Weights of a small transformer language model: tied embeddings.
MLP neurons of a small language model. Each row is named by its layer, matrix (up: input weights; down: output weights) and neuron, and shows model dimensions 32-159. Each number is 128 + 24 x the weight over its row's rms, rounded and kept within 0 to 255. Numbers have three digits each.
Before each neuron's rows, "fires before" lists the tokens most often just after its 100 highest values on Wikipedia text that the model never trained on.

fires before: "\n\n", "\n", "4", "0"
L3.up208:178103108089155140117113121111114101125135156136109156138168139084067080128132171151174132142128108162099105162086115156167135175157136140114072128144104148171144145087104089108096111114113113141110133130144119129109098148135073133108107164154112146122132111128142152163157098141162150110116089130125161127144118119127097097124156110131186133115119147168138137113153147110133099117091
L3.down208:109113091077130127100168140120124098100123168129151112096094121112122171143116115173122182101115129169124107114122146106136115071103120116120137110133171118160116151088085128131123137168128157133131151105137122125122111089106154115134139166081132160128123158135112139185095123126152113125117149139111147138170147137128134122165162110111096123143115135177206112101104168142130133120070

fires before: "\n\n", "\n", "a"
L4.up272:131114130118134131145125136130116139177115115136119145136130108124150138128140144117129131071128159059123100183143165108162125084090111138149136091161130146111142157117118142110146156112176138100101115104142122085115123129106126128164103108137166098117126181114133094176145149148160148108087116143125178104139173148122135146098103055181133121179115147123139094100122127133089141120133
L4.down272:137133168128113127101096065168143141132151105128118128097179123111131109073160160113134108136138100143147099158141082167169175140106092122137116152154129128126121095170172121086128117140147128126147156099105125161125133105112127075085139131150142104150140129162114136127115113133102105085153117129114104172120160131127113127125149172125126124101095115119099138104137126134132091156111

fires before: ", ", ". ", "f ", ".", "'"
L3.up132:078119116113092119111129117108149123104139140169113130121123144135134109145119132121126140121132128138102116089104108122147143128202105101158161151153100105117114121127160109088122160159137129128146120173151134149087068099132143181142113137147120117093156149142082112124138090141105099118110083140129167160111158156144134152091116124096144146119149158186186111097106108147112164143116
L3.down132:108127116148109120134157122127170109083133145155135146116150125123124156124157157042150069123145113153133125108128109176133115122089117124147136120142153109161113145125144087149114137115130132150145143138138111146112124102137086108100112148115132093099129167155126161106119116120116088160151147098146092144140093070114125166130071116116096124128126122117128148136091165127123162139128

fires before: "\n\n", "own", "\n", "ree "
L5.up235:097105097097114127119149115102118110144085128140131163134155135129144113115138171108119121128111116168103115124138136129116178142139091074087133138171093121099166134137099154094122150118139123149127158100125116128106124090092194113107125114125121147153116155099154164128146147161168095057155111154142120138135130127140109107119154106145161122199115120130084169151158154119115159137085
L5.down235:117142159139124086116164137158075108115101094146124142099109131117120156137135112152120133080129162090152089125152176144132103129157139137131083133134149140108126117122132197137104147128128108139144167113135110123115105125147135160149148068112119148089127106072157121138104159112177126116147093183134151155148122088128107153124094124140118180122161142103146095158111130164099112101139

fires before: "ed ", "tion ", "sp", "ing ", "s "
L3.up247:130131151106131130135113079116140081101115098139139166122142140155159087151113093149140141115131130140132088135091144156146114136154108115121118148114121166163135118162141123100116094177142111146137112132119164043112069149138163098117162115116161146150119156151169114073112115124156125080140126152135158145103124147112081080139148155131121129136118107123111131133136088154133105139178
L3.down247:116138129138092134101085117088112130173095126173109073122125120125157137148105154139139131139162118097110135121198141105115148120148090114140130141129131149118140115097111109145133107146108102124159138150129089111127109105098149108113124124090119149130103127093133128103114141158157146126113153117130142144136127109167117098140109140082131109106136167122153111129100128122117182164094

fires before: "\n\n", "| "
L3.up56:123114103140150145102156143152144099156139162137162116127148106153104104104192094181126160126118103127139105140075093131163149089125075156150126126122135123150110142118122118097178134081182175082116110135105145162142146106124155083171098098141147113075107179106116111096141141100162124109123158127144145147102127123119115143120105180101166133147125104110145130124131165116157125115115
L3.down56:160143114136137158160142130104120127129147115119089179124131129113137101189120122104116102155130143101108170110128108120100141133099194083139131149119117112108121131152140134109110160175091071120153111111144102120130166125134115116091109094123112127166119139147125122149094149128093107113136122137085142138132140134117087139142141112104116169146170125113120127174104141122095148084103

fires before: "\n\n", "\n"
L3.up142:125128106094129165088157116140075147129133128186122108134117151118129074114111113150116139132085097109116129136125110117154135150144119101070073130091139126164116132126092121082141112157147137111099115139146145132106126117152091099132110087148093164117139130154099143156162136137131116107125114136169095125155121149127166142095143149136144134146103118125112177072176131156167145154130
L3.down142:132155151125127126070146139141151150131112119137162114134151109107096142099142135138143131092096145116139062128110116130159114135107116128061112139120131094146157101113149149109124101142100151160143089126122145091135138082151097115140148129103124108143157138138113115189133178123106126144141111136122119110123139191087102150116114128122108125119130107139103120126157128172127067133094

fires before: "\n", "\n\n", "==="
L3.up214:116133096103077103112080118194117140126193145121145095125098112168173155169138157102152152052153086142155133111109125177159162131094091098118124138125107131106130128090143107112112114121107120125137101151154153117147118137132092125143134123099106179082124122114128138145121140135107169110124101132121117161117132119135132168103104166111143116103153139126166122149135121121171126094100
L3.down214:130095163108149107109124109159082083125139091134093106145119145136121144154134134193184125106141106130169100064125156143167132098134098125128132111171129135166144117115152136135150138089115083146118109135116123156113101085149132083132133080099115148127171137145159091135126102141155107140174110103147142158125118110120108105127082120132118088090127124180126118142120152097165104122159

fires before: "\n\n", "\n"
L5.up161:129144127119075142140125117097121120139066134105118115142141143175127112127139143155152158103091135077119115216102143093133150113110152169057135113139131109134142123143132107107115082113141106149122124158175128129102135113124144109154087121141140114124158159162139169173140177108118120104108098150087143142140131098123144115112172135171137156111117144110142127114129143118151133143082
L5.down161:104153137138077151083123146133123129130103179112102129100151087121100130168109141118123086130133149098144113137198135111119142142151086149132115120134156098096167124119121154062113158135159117082161101145151137114139148084114106174123144114134179158163131091154086106156108120149130130141118105139140103111112137123110144167166103170124155133139164110124135101157143122146105131135099

fires before: "s ", "en ", "s", "ob"
L3.up7:121131136118096141073161165132140188136136160099138150153127167128088106095142141177107096077060093115135138124148116119070117150134098119137113116160131134149149143118158124177118152102128117118129148131104170140076123127140120143145143168121148165090110147112108108119129091122117146123070114103143152121107116091116137162098114128121130110101124116157128166138107142123109103143144
L3.down7:110069101171185157164107101134132123120115135125113188135135130137105153080127108111161111148136100130167105133136133149169145147126132051132163167149106141118133142109156136126129096100132112163096126110154120112107122099135137116159113156078148132154111138177142137179166111139116155111127120113135137128111108128133132114128122117121112103131126125187138116115069102149124124166111

fires before: "ing ", "ing", "re", "s ", "ren", "it"
L3.up181:111173094161138132112134090099187128156128142123139099113166105083103150113134119143118121138117115174100133119119135128123105138167096129152111150141135153138109129091115147133111126144149079114160141170150127147147141141114152160106098157133151126158142153116115114108114133145120182117130134169113126095066092120128123101115170099118138171159136135163135131139120107130133110106138
L3.down181:145128175116108131143150088104109136140137100111116121181131138162149119113111147147109134127142154112131117093120150136114106120106124129097164141133141133113122167158149139090102099079130072113138168188086131136150111138161163115088154160123122093156115154146121126160142138115119129111142117092125095111138140150107140123108114130132093084115108152079110128187123112174101120092132

fires before: "any ", "any", "os", ": ", "et", "re"
L5.up107:118132158117119085098177132137087138110120153130171198144106118135149117141156145147103117152103134090151129134120139101123150151117132137093137185156139104124126119142083145114125121088126125126164097139173115126092081136138111157121157076094115126137094148094120082162090135140118124128150126128148125157155119138133095141147122169143118125132128149112116091131111098123114126109130
L5.down107:126125124158133155131152092118179111180118122122134091117132119133115121084103140113114107158118141132191122166129094145085114127102146140087114140141130128119183131102118116137132114089114165141163161102127123119108135155131165098115113108087130072161099138134115100132095111128131143157138121114141121172117144099181108132126100133112132110127107101143111103094120108140167148160136

fires before: "\n\n", "thor", "st", "l"
L3.up195:147144085132109097102162153120124085130134126100102127071113121150115139138173135132147133099090130169137111147137122127151117187129116121146162148157121179131139130132117135162121107156091158129142145125136104086118132117132131149135152151163119138131170153106100148133127148096141113100132121102142119160143156129157144185105153056103113151077123088126117150152105122125155128089102
L3.down195:190144088133116104142110130137125155192118150101100121080083091061141141139131133097145090119139143144093133151146150150119124146123137134173130140121103138140100122131141165145159092101112116123149117087130108124147153106129158135134079115169142125137089144101116097132160125084135086135141124152129131145104106165116124141116114113130141171132093102123162146139091114127129161083134

fires before: "and", "ing ", "is", "it", "un", "erc"
L5.up221:175127092125146132150115175129108145115160183139127075112123112134125103127137131146140124108144129102148184124130128108111133107167112137119144132118143113106116148100157116094175116173146185148110123163140075106145119080157095131164114129131113129105096127110127115104150067156087171123150111119149123172143143151120109144139151128126174097114107111175144113119142153165073127114127
L5.down221:110088159098134111122107135112118168125124102143154156091149107139115137090126085161151121118136124094102136137145152146134140143144173166095117114087122110117104191138194121098183113171111167150112132096129092158123076129136133171138128138163094127089126129134167161099150123120116130122117147121101126110128165122126101105150131160138132101099111140144069106137100123112108119143138

fires before: ", ", "k", ". ", ".", "ly ", "h"
L3.up238:151127112097152131141154061112129142151152171117135086095137137174138144150099099139096109126126162102137102148154126131161101135137128130135198156100132123147087167137102117053170155140168157117129116134142122211123067110149120124150132131112121099120147150161116104153152148148134110127133124126096129134134118123155086113113103093087106133128096099123123126132140131113118114155120
L3.down238:166118133115128125135184164088108127084148096156153076138114114140125140149131131076145129116163108142110110125078125121075137105126168162119096109096130126108146151130115127121114112142139124148140146130141079095131174135131097152108153111050127091097166140133158131147116154111086152112109153118119156159128096120130119132136133151094145118110163130111136137124129169135130133119144

fires before: "\n", ", ", "ed ", "s", "s ", "out "
L8.up67:142148107128094158136093130112088188140132126122115124128128194103115118165129165112145146091150076099110105164108125110142135100109111116101106144170107166102117132126149129105132117142129100151097145073116131176136131086145095111115129144120188139157139122128122099122130126091133099105145148119102158104122143115138123149130128108163080118129146185161118108127168098124149118156158
L8.down67:089143121128089132125141089099141153160120142151175098144131123159139135133119116124109107128128102115108105112107122142120107106119128139129149063111177104133146133123126138102112147064101123107113134122152137120117139120114097084094150095152111133137121114145163147140194121161154149138119143100114172128163132115159154079078104127160151114144135172133129155146138173116116120091112

fires before: "s ", "t "
L3.up134:158181137159116125087102176123151103165147209093112123092134106101085079157170133178132146129127129122069130144113149161147106150126142089128144103165122139120184115101136148139121161111151126136106145118135170191147118153110131142145146126137125091143128125145116094152144135151136138093111135136115132116139157078096095147142133140099133138120100103123137110106125098122127089116132
L3.down134:110101126176079138112191144117118126134135103119117106125133131131086117102092101107131101138127059120117089164134132162125135120112142126153172149132141154119135175098126090167125118153165178160140102116124137143159118092173095145141153146107166139097134117154129173145111112153152124146117101174142124120088174121091164133161122118105110124123131117151131109116134128146103086163105

fires before: "\n\n", "un"
L5.up244:165141135191125163100132080130151109108144125144096129141125148095157107160118134149154139120102108135125109152154090121145142140147122066119138144129123134139153122133116111129087143148104114149119135109120096144107130086112127142167119148117148124151152175111112075149099116136107172129177114075099135068050133116137168114174127102101163113142122083096147135155116140109120121139151
L5.down244:144166183164167077135108137120141135085124110163115163128146149078131156146187109131106136111108141170079137154127105118135104162113145146158146181136095115100094130101128140162108105137089132141125146111129136115077142139100121146112151110137153108097126135101148166099135147161166133111164141151135124117133118124124106166116133116140111093124142149131117084119129126159130107126102

fires before: "s ", "t ", "le", "est", "a "
L10.up318:121190166125102133108133139149150116094093109103132170075106134108100057138149122150102147115138151131120139148120121113119157149105112138140104124148102146130136125119144121102132152047118113096124128063157152113110128128107145098103167130202135160168114137104126139141135138155186153112108101106166106158158142135127101141111127110123121158137129154168146141174127118100113126158105
L10.down318:084126133097153139168114093122133105157132098147080119194158146124161136147138130144109122129130114140107105141112111144159133124147160154117143109168088076126100120160168140081130156125101120118172150160119154156118129134156120121138118131152131122113109062153081143120113167129119144102137152150115112122132114107107085137119137158127102117121142126114105112084165104119130122114122

fires before: ".", "% ", ", ", "′", "; ", "″"
L3.up89:140148139103134158127133149189137143121119124145116135084097137111136138122123101177080164141177099134152133138110136151157098126130108135152134133120145168112124101104151109102113155061142117113101133060124110123129106163130155185104109150139169100160138138104111146092108111127125167097148134124125129122180109129165103109158174089104163132148130084112123104132121151158098128140107
L3.down89:125083136090103154126112154109150126114148140151137119126117143141132111099119124128152160108144127103096147103150128060122086072116146116113122102131118150125126115148141130136136130105125151178152144101116114153113126141151156177138122105118126108155111175118101115069091167128118145132130144164109131136107079103118147140084163127106110138102149166133160096164152144127082135136100